python train.py --rope_theta=10000.0 --init_std_down=0.0193 --learning_rate=0.00605 --max_grad_norm=0.5
MLP neurons of a small language model. Each row is named by its layer, matrix (down: output weights) and neuron, and shows model dimensions 32-159. Each number is 200 + 30 x the weight over its row's rms, rounded and kept within 0 to 999. A neuron's up and down rows have the sign that makes its largest values positive.
A block is one neuron, or neurons of one layer that tend to fire together. Before each block is what it responds to, as a language model described it from the Wikipedia text at the highest values.

Fires on word-internal pieces after a short opening fragment, like orm in normal/Formation, che in orchestra, per in experience; also "up", "3".
L2.down156,216,212,199,197,205,205,203,126,212,174,208,199,171,231,184,225,194,204,229,175,221,165,192,134,200,261,200,264,169,220,225,200,179,205,201,167,192,179,212,165,151,184,210,232,186,200,255,201,252,184,195,138,196,203,246,179,249,209,183,211,205,174,166,263,261,204,168,168,201,178,169,160,238,185,245,211,203,185,204,190,188,239,209,185,198,208,199,258,182,229,232,190,176,169,195,175,216,192,223,177,180,187,165,181,244,239,166,236,175,175,219,178,169,208,238,174,204,162,182,206,164,157,221,240,178,110,174,133

Short word-piece fragments in the middle of words, mostly r or re after a consonant, as in St-r-ong, interp-re-ter, celeb-r-ate.
L4.down48,159,218,189,216,222,199,178,205,233,117,162,238,161,234,222,189,211,160,197,219,175,185,185,244,167,208,211,119,152,202,210,150,258,187,181,194,212,214,161,221,200,197,237,192,205,239,238,207,185,227,192,217,202,199,161,220,239,234,145,157,216,203,228,214,235,157,168,218,215,220,188,189,268,175,178,219,209,260,188,157,165,230,222,156,254,211,189,188,233,168,193,191,211,201,207,189,164,235,192,205,156,205,203,201,161,182,219,178,162,214,243,169,183,185,177,193,246,176,189,112,242,211,238,210,203,177,185,201
L4.down132,216,143,210,221,186,206,256,214,138,165,188,242,205,237,223,229,205,201,172,218,174,207,220,193,194,196,139,184,200,175,235,205,231,241,157,179,235,207,229,210,225,210,172,200,188,210,192,232,190,192,130,231,181,190,182,241,185,241,167,174,162,217,227,206,198,220,187,200,245,182,153,222,159,211,156,159,190,197,153,250,149,179,211,235,167,180,191,225,225,181,197,225,141,218,196,180,162,173,200,224,164,243,217,177,258,237,220,158,218,235,216,246,198,166,238,236,201,213,162,151,160,256,214,172,194,193,187,151
L4.down190,216,198,171,185,200,193,224,171,201,237,211,228,218,217,201,183,221,238,198,211,177,217,205,203,215,117,208,179,201,156,176,196,202,191,184,193,193,235,160,249,167,240,165,243,229,142,203,228,233,187,253,209,190,231,212,217,260,141,186,188,189,209,167,227,163,252,211,185,233,191,217,182,164,178,193,231,234,208,172,213,174,180,213,230,219,168,204,250,237,199,196,269,205,183,165,207,166,125,183,189,225,208,204,207,206,211,226,177,142,165,213,221,222,198,135,208,131,257,190,130,204,168,243,223,165,213,240,193
L4.down239,180,187,184,170,201,244,184,183,173,196,183,210,226,273,157,221,195,154,191,240,171,193,250,231,186,217,268,219,153,162,168,136,205,233,215,176,221,210,187,180,241,212,215,214,220,196,183,183,235,183,209,180,211,152,190,245,170,207,187,216,176,205,218,139,177,203,159,180,185,268,209,214,191,173,203,225,182,232,189,210,186,260,269,196,164,183,229,196,244,219,238,237,218,207,222,217,204,236,220,194,161,219,217,176,216,191,222,189,231,217,175,180,203,174,279,182,177,184,197,175,175,219,253,155,245,116,216,215
L4.down245,164,226,201,182,156,170,240,220,252,219,162,235,238,200,196,251,202,147,201,155,224,188,234,166,227,203,235,193,227,155,170,187,245,186,160,264,208,159,102,209,212,170,208,186,215,219,201,206,228,179,121,214,220,212,159,192,212,172,238,215,190,185,176,170,152,230,200,198,175,217,197,187,180,222,208,179,199,238,192,246,194,223,204,198,219,189,224,203,242,172,217,152,211,200,164,199,238,207,165,181,172,241,193,188,213,226,198,193,203,154,182,196,172,263,246,196,202,232,187,193,154,273,195,228,276,228,204,189
L4.down358,173,162,236,219,232,207,235,179,187,165,174,231,217,223,167,179,205,227,208,231,165,216,252,222,140,210,191,190,211,233,185,187,187,194,223,202,290,225,225,205,230,207,217,197,224,179,199,237,247,195,204,189,221,184,194,249,187,195,187,226,225,172,267,190,231,195,225,125,230,242,183,197,187,198,196,216,242,144,165,220,247,286,235,198,226,240,221,230,220,129,169,198,191,167,218,152,270,186,233,214,211,232,235,222,192,210,157,203,236,216,220,202,163,163,225,217,201,201,201,194,224,196,230,200,135,202,202,198
L4.down360,157,217,191,173,205,143,208,209,234,224,188,181,183,203,249,217,158,171,256,183,150,209,232,183,175,189,193,237,158,183,240,164,201,208,156,230,180,200,181,184,239,208,183,287,200,212,219,191,213,183,237,144,236,207,181,255,178,195,189,177,251,193,240,208,198,237,157,194,189,208,175,207,172,213,205,171,231,181,169,162,211,192,143,185,170,212,162,181,183,198,232,223,191,170,186,198,242,197,150,145,237,188,226,223,210,200,251,193,220,221,173,167,246,219,173,194,220,192,208,242,225,205,203,158,225,172,205,157
L4.down440,236,184,241,236,176,184,219,248,218,155,185,256,193,253,165,174,147,189,215,258,207,145,201,230,159,184,223,213,220,185,221,231,219,162,188,208,198,238,178,242,208,198,221,229,228,167,199,227,198,227,202,160,199,213,178,217,202,185,186,188,176,195,238,142,148,198,193,233,197,189,203,201,160,207,164,217,250,182,209,170,176,248,220,209,183,191,181,206,298,201,177,165,187,281,150,198,240,214,163,157,215,246,258,180,249,185,217,191,191,167,207,208,206,218,210,207,198,196,206,196,201,184,240,225,199,231,182,152

Lone consonant or cluster fragments inside oddly split words, often l/r/h after a prefix (dec-l-ared, dis-r-upted), or leading sh/sc.
L6.down43,223,222,219,198,176,215,215,213,187,250,212,149,205,186,199,173,215,201,184,201,150,200,206,161,130,201,161,186,193,236,218,185,202,239,245,177,236,177,153,166,241,207,207,156,225,162,180,198,208,224,198,213,189,210,177,210,203,240,173,171,179,210,176,138,205,243,213,190,249,179,181,177,258,165,166,173,202,185,178,178,185,159,177,201,223,165,224,250,186,185,185,210,233,163,198,177,204,200,229,239,216,239,210,179,214,172,197,166,205,192,239,209,193,150,220,241,176,277,140,224,201,211,222,159,180,115,222,275
L6.down59,214,227,193,144,234,229,205,193,185,249,171,181,196,194,206,229,211,211,147,208,181,167,201,158,180,179,224,227,260,205,196,181,181,195,171,170,205,188,212,194,234,169,186,146,182,201,173,202,164,142,141,206,192,296,171,211,159,224,217,201,157,197,199,167,179,201,206,226,202,220,209,208,169,165,198,187,184,205,198,248,226,214,237,187,250,209,233,216,189,230,194,183,142,134,227,188,218,179,212,196,165,223,191,180,184,167,236,174,227,182,147,193,216,187,177,216,174,214,219,147,223,170,151,172,189,178,222,203
L6.down125,187,203,220,211,204,225,185,238,241,183,197,193,196,234,181,181,162,165,177,219,183,193,203,229,229,203,268,102,190,218,164,231,165,199,235,236,187,177,227,238,210,269,172,228,155,204,188,217,193,229,166,199,220,156,197,96,219,203,196,199,213,204,209,245,209,208,249,226,238,207,191,257,225,133,256,167,191,187,215,212,217,160,204,194,201,190,179,210,221,185,213,224,194,182,138,216,212,235,165,186,158,184,172,281,125,227,230,196,164,192,178,178,178,205,247,168,189,268,212,204,205,167,212,166,195,239,221,236
L6.down213,222,232,228,168,218,134,214,162,208,142,234,177,223,213,137,187,195,192,213,185,207,227,185,239,189,236,255,154,214,156,192,181,224,205,205,169,232,206,230,197,200,213,178,212,204,174,268,246,191,225,277,91,166,200,231,191,194,172,164,221,212,229,206,175,215,227,218,233,173,185,234,207,221,206,177,200,227,212,162,167,222,222,222,220,191,226,226,237,218,228,217,230,210,192,178,191,225,246,207,212,162,239,186,157,228,210,248,180,186,221,167,210,184,205,240,225,201,252,134,127,204,206,187,232,163,233,205,196
L6.down257,191,210,260,165,238,190,181,179,227,178,200,235,148,216,155,167,149,171,209,257,178,184,192,169,171,192,197,164,217,238,231,197,181,229,184,199,167,193,164,212,221,195,254,239,165,180,158,190,158,191,199,208,157,204,173,120,268,216,182,189,199,218,199,215,221,170,163,225,197,163,233,143,204,258,232,189,198,200,206,164,192,178,204,189,230,191,226,151,256,239,150,177,173,197,205,207,168,233,130,171,175,198,173,203,185,166,214,223,176,217,224,163,239,163,180,259,167,191,189,228,246,198,218,217,141,178,234,171
L6.down303,191,217,227,254,169,140,222,204,175,150,185,171,230,196,188,175,166,205,178,173,180,178,161,140,216,201,208,226,238,206,198,205,205,169,254,165,180,123,173,210,183,185,198,231,138,171,188,170,206,249,186,211,249,219,241,209,231,240,184,161,222,152,163,191,210,264,190,195,227,239,165,147,143,178,224,218,194,231,235,212,192,216,224,178,191,198,206,217,157,204,233,172,240,167,197,179,260,243,171,206,205,233,167,213,216,174,221,222,193,191,171,216,184,224,208,224,212,153,209,195,193,181,213,215,199,178,248,201
L6.down370,193,229,192,177,172,222,195,166,165,219,251,186,180,175,250,191,200,214,179,218,167,240,226,194,180,205,217,140,195,157,176,246,181,202,230,206,235,279,145,202,190,212,161,213,203,184,230,148,234,221,155,211,150,207,177,190,185,209,200,215,184,238,220,149,255,222,165,212,240,215,171,178,207,178,204,226,232,201,280,189,183,181,211,190,215,277,217,205,237,186,193,226,219,221,178,204,194,213,164,122,297,202,158,213,242,231,199,186,188,226,226,201,171,174,173,198,187,237,161,183,190,250,211,202,89,197,199,178
L6.down401,225,194,221,211,213,248,211,222,154,186,194,205,171,224,168,198,179,174,173,261,125,172,235,286,144,237,237,221,161,205,164,192,217,224,222,201,184,193,193,227,218,164,122,180,156,177,217,265,134,213,200,220,126,278,214,181,242,225,235,167,249,182,184,245,234,187,200,205,221,217,203,178,187,213,210,160,237,193,173,195,190,184,219,243,167,198,236,165,193,179,167,207,185,191,192,218,228,207,187,156,163,184,157,228,192,191,178,169,214,191,216,266,217,202,161,191,202,204,215,193,223,184,185,231,186,202,169,187

The vowel-led second piece of a word split after a short opening fragment, usually h, Wh, Th or Ch, as in h|our, h|old(er), Th|ree, Wh|ale.
L2.down374,195,182,211,181,134,210,267,232,189,174,214,179,156,180,222,169,255,160,213,239,155,171,184,197,213,195,223,247,247,225,129,206,207,190,198,181,258,191,194,158,181,174,224,165,184,174,231,179,212,216,212,254,211,180,209,197,170,241,234,192,247,188,197,206,234,223,194,197,250,232,214,218,208,197,224,186,255,185,160,217,211,231,172,229,151,197,234,268,211,185,199,162,212,248,142,206,215,167,186,204,220,193,222,215,225,189,242,172,210,139,156,223,186,169,179,268,213,202,226,222,198,143,143,182,197,209,196,181

Middle pieces of words split into several tokens, where more of the word must follow, e.g. part-icip-ated, t-y-pe, t-ak-en, Turn-b-ull.
L2.down58,179,198,205,171,166,169,230,240,211,208,250,147,193,171,197,203,157,157,169,236,198,168,180,211,176,188,143,209,209,210,189,205,174,238,181,203,194,198,212,191,254,179,165,185,193,223,196,210,170,179,167,188,261,193,160,214,214,169,172,168,265,207,148,205,237,165,155,160,187,229,220,237,186,200,211,163,182,129,169,215,163,210,196,174,240,196,275,206,217,224,156,203,220,222,188,260,141,208,237,182,205,196,171,188,147,229,160,218,194,239,179,202,228,161,161,243,241,193,253,189,224,232,194,197,229,213,204,218

Middle subword pieces of words split after a short first fragment, such as he-av-y, He-al-th, w-all-s, tw-ent-y, s-outh.
L4.down93,210,198,196,200,212,199,200,218,231,195,156,187,184,219,198,192,207,228,185,155,187,160,198,237,204,164,158,206,268,159,195,263,205,185,158,230,180,210,243,157,191,227,168,163,231,208,226,238,187,215,193,160,177,199,177,189,185,195,230,143,203,247,216,245,214,232,188,197,244,221,202,238,147,170,211,192,162,225,161,212,246,175,283,194,259,194,224,217,184,219,160,122,177,224,190,192,216,185,183,199,228,189,186,177,190,191,169,179,210,203,190,172,220,226,272,235,229,202,229,208,221,202,137,216,161,256,199,193
L4.down131,216,196,196,226,195,156,194,233,275,180,181,222,177,170,193,217,236,200,216,118,213,219,149,226,195,211,177,237,186,131,225,198,191,245,185,203,217,197,178,196,218,226,187,228,163,211,177,210,209,215,183,201,205,271,180,293,206,217,181,261,200,181,189,219,163,227,244,251,132,257,185,203,209,174,211,191,182,154,167,184,224,222,198,141,203,229,162,189,196,232,215,166,194,196,175,196,267,199,254,192,182,160,253,223,228,170,210,245,229,179,171,205,220,210,244,236,150,186,200,195,185,209,175,208,154,190,241,202
L4.down160,166,182,194,206,199,184,179,184,226,208,197,226,230,216,156,210,211,198,243,202,218,195,236,197,194,249,203,145,263,152,235,217,137,190,176,218,211,217,255,242,183,212,236,208,163,211,159,213,213,143,243,175,219,188,251,210,261,162,197,213,204,213,207,160,212,183,167,223,180,198,187,197,207,217,173,190,141,205,204,205,247,212,242,195,218,238,188,237,185,206,190,205,166,241,235,204,226,172,206,143,138,166,163,185,201,212,243,228,251,210,188,147,184,206,168,199,172,221,215,151,135,175,223,244,179,175,218,108
L4.down220,234,137,229,184,162,231,163,188,165,205,225,237,188,204,240,182,223,189,234,251,194,209,168,220,206,193,178,212,227,196,235,189,202,190,179,177,215,184,224,214,190,213,204,217,240,225,272,198,191,175,209,200,192,192,251,239,224,222,258,194,173,216,241,235,165,220,177,214,284,239,155,242,233,210,177,240,160,196,159,222,121,174,189,186,173,190,239,253,182,257,238,228,210,229,216,147,184,167,181,265,157,170,209,205,210,158,201,213,160,199,166,188,229,251,200,231,199,196,180,219,186,193,212,189,232,181,223,182
L4.down228,198,240,171,235,139,278,205,218,168,199,197,166,158,191,236,226,245,187,165,202,206,173,202,244,189,182,210,226,204,214,169,144,213,206,199,167,202,248,182,207,167,244,189,241,195,244,224,194,140,190,170,215,177,255,193,254,182,230,154,214,154,187,230,182,245,193,209,227,235,183,139,171,185,220,233,163,226,193,212,183,170,216,207,110,142,185,191,230,187,190,262,182,214,220,196,244,237,221,182,179,181,220,227,222,248,184,223,163,227,148,192,223,183,185,153,195,122,154,173,179,216,207,181,201,172,214,201,195
L4.down320,174,156,211,217,164,251,169,234,195,183,178,236,164,195,235,201,202,169,158,242,165,172,176,198,211,205,208,244,122,205,153,218,160,189,185,183,214,187,201,219,228,221,199,216,193,143,214,174,172,210,232,167,216,179,181,195,244,200,211,214,217,202,217,121,185,164,216,180,181,211,225,195,192,266,200,179,240,193,228,213,195,239,244,202,195,164,211,190,223,233,171,214,170,197,236,167,215,193,247,217,217,188,209,186,206,272,225,183,213,212,164,166,192,221,228,124,183,243,208,249,188,177,208,250,182,203,199,172
L4.down374,245,246,170,256,187,202,216,193,186,148,231,173,166,174,153,236,200,155,192,203,224,204,190,223,217,245,231,211,257,219,232,153,191,194,185,162,203,115,189,206,204,142,200,159,220,190,183,219,209,171,233,198,217,208,207,214,223,226,196,224,171,156,188,205,175,206,203,222,216,176,211,238,127,170,217,181,204,223,207,179,200,223,166,178,234,172,193,190,135,157,234,196,230,205,264,168,170,220,194,290,170,141,245,227,183,210,210,171,155,234,212,212,170,138,244,186,194,181,187,225,227,179,197,259,215,196,210,179
L4.down435,217,218,226,230,187,155,215,218,222,176,206,208,244,167,177,212,274,221,253,204,231,170,218,188,197,227,154,202,180,207,184,205,183,217,192,188,302,175,170,258,169,154,205,205,208,168,199,207,238,202,256,183,176,171,190,258,215,251,221,170,205,190,212,160,190,131,180,167,209,196,187,211,189,227,136,226,146,213,171,213,215,167,228,209,198,189,184,192,146,162,220,167,168,180,226,222,169,235,218,200,130,174,152,229,196,235,180,220,255,207,232,204,213,218,234,141,215,218,228,228,192,153,187,158,185,182,211,183

Second word piece of a split word, most strongly "pp" after o in opposed, opponent, opportunity, plus pieces like fif-teen and O-x-ford.
L4.down80,180,203,185,172,158,228,228,198,217,208,119,208,241,219,212,183,169,140,219,209,182,192,211,211,136,197,162,153,206,195,209,231,216,226,221,197,234,237,174,227,184,136,179,143,187,200,203,227,177,210,228,201,213,191,214,197,200,238,208,201,150,205,169,187,259,158,187,180,180,167,197,262,221,118,227,181,220,194,218,174,180,169,215,201,161,189,203,240,178,163,188,173,218,202,250,161,208,179,176,257,204,164,238,164,230,139,235,224,214,195,220,212,247,184,214,185,183,199,208,264,192,208,153,168,189,219,232,182
L4.down139,207,250,236,260,247,269,177,250,160,215,169,208,225,240,194,194,172,155,205,159,185,211,166,258,171,157,165,197,162,248,184,208,219,172,195,195,197,223,246,151,227,191,227,165,146,196,185,202,194,140,203,192,225,210,195,226,226,267,210,189,258,215,188,143,232,191,202,252,256,189,218,191,193,221,172,189,228,156,234,179,212,196,229,158,158,147,181,183,176,186,163,152,195,224,237,139,200,197,237,176,208,202,201,171,201,220,196,203,230,186,186,171,181,190,211,198,211,179,209,193,230,164,227,204,241,188,211,231
L4.down187,209,225,201,195,221,192,191,220,228,174,254,198,184,208,186,226,162,197,195,183,150,205,182,208,219,224,192,244,240,132,180,216,165,148,160,191,228,165,147,157,216,221,237,141,215,216,239,202,209,261,184,256,194,205,181,188,178,224,190,160,201,224,141,213,246,201,171,186,199,232,156,201,195,178,212,161,198,161,150,214,202,189,206,136,179,213,210,215,163,160,169,195,225,206,202,181,189,197,224,255,241,175,152,165,176,211,162,208,188,158,201,174,215,221,247,220,168,221,212,224,173,190,202,202,170,215,184,173
L4.down236,208,226,230,212,192,158,207,236,207,193,242,188,106,143,226,220,179,194,212,194,214,217,185,234,213,217,186,183,248,198,214,248,206,186,211,158,222,170,187,183,172,244,187,214,182,233,221,175,213,208,209,213,255,104,203,194,122,193,207,230,123,189,162,243,195,218,229,148,158,207,188,233,209,215,163,221,171,175,215,211,205,220,239,172,168,213,198,176,107,211,179,148,174,189,215,196,214,201,215,224,189,250,193,187,251,211,182,179,195,185,215,195,198,238,192,242,157,201,228,178,194,230,207,240,189,214,177,178
L4.down304,230,186,218,247,237,306,221,193,202,181,214,225,250,185,233,158,202,196,159,160,187,202,205,175,174,216,174,257,160,173,209,190,240,205,247,186,244,196,231,230,201,195,185,139,246,210,197,211,166,213,214,220,203,215,130,200,226,220,171,212,134,206,172,220,190,169,239,154,204,192,187,188,217,157,205,216,228,250,202,164,241,242,201,173,161,245,197,192,199,178,195,211,175,243,237,205,201,163,171,208,185,261,230,209,221,180,195,180,163,192,104,228,185,185,181,226,231,227,192,237,186,187,229,188,136,190,202,160
L4.down335,197,173,178,192,179,169,150,239,221,163,148,178,237,221,182,203,231,213,202,179,228,165,209,250,213,184,179,142,257,212,216,209,260,173,191,235,165,260,184,210,199,204,186,166,211,211,227,219,208,176,192,163,194,182,200,166,162,193,248,206,212,216,182,186,241,238,227,228,197,154,181,217,213,167,260,222,211,193,209,115,255,208,254,150,207,190,198,229,172,201,210,206,174,238,221,170,126,200,226,189,184,208,229,184,217,224,193,204,186,224,224,184,225,202,224,202,233,171,238,156,96,229,221,202,191,197,200,195
L4.down371,210,249,176,170,152,171,187,161,132,162,219,201,192,199,272,228,210,160,241,169,161,239,166,225,157,212,212,200,271,140,185,210,235,230,209,168,175,243,220,181,201,194,235,214,165,284,183,161,187,248,195,230,190,155,208,260,214,187,195,206,216,159,204,167,208,216,223,207,180,186,195,196,217,210,202,216,180,201,200,186,166,214,250,235,163,207,243,155,150,251,205,207,165,151,185,184,190,168,175,218,163,222,238,223,199,200,209,206,193,214,207,190,143,187,217,229,254,149,175,208,178,226,203,172,207,157,188,224
L4.down446,163,211,187,186,252,143,230,222,175,263,211,152,218,184,245,229,227,150,194,232,167,190,182,222,212,161,246,265,180,178,186,187,145,174,220,171,230,143,210,217,197,200,265,167,231,199,241,234,215,234,242,174,211,230,229,174,249,254,174,221,252,204,211,206,171,209,158,149,196,216,193,163,180,209,193,200,205,212,214,203,225,166,162,232,185,264,217,226,123,204,188,198,226,171,180,242,185,174,155,180,225,182,189,179,216,208,184,160,163,170,220,141,222,231,212,194,272,182,194,204,165,213,164,210,224,221,188,165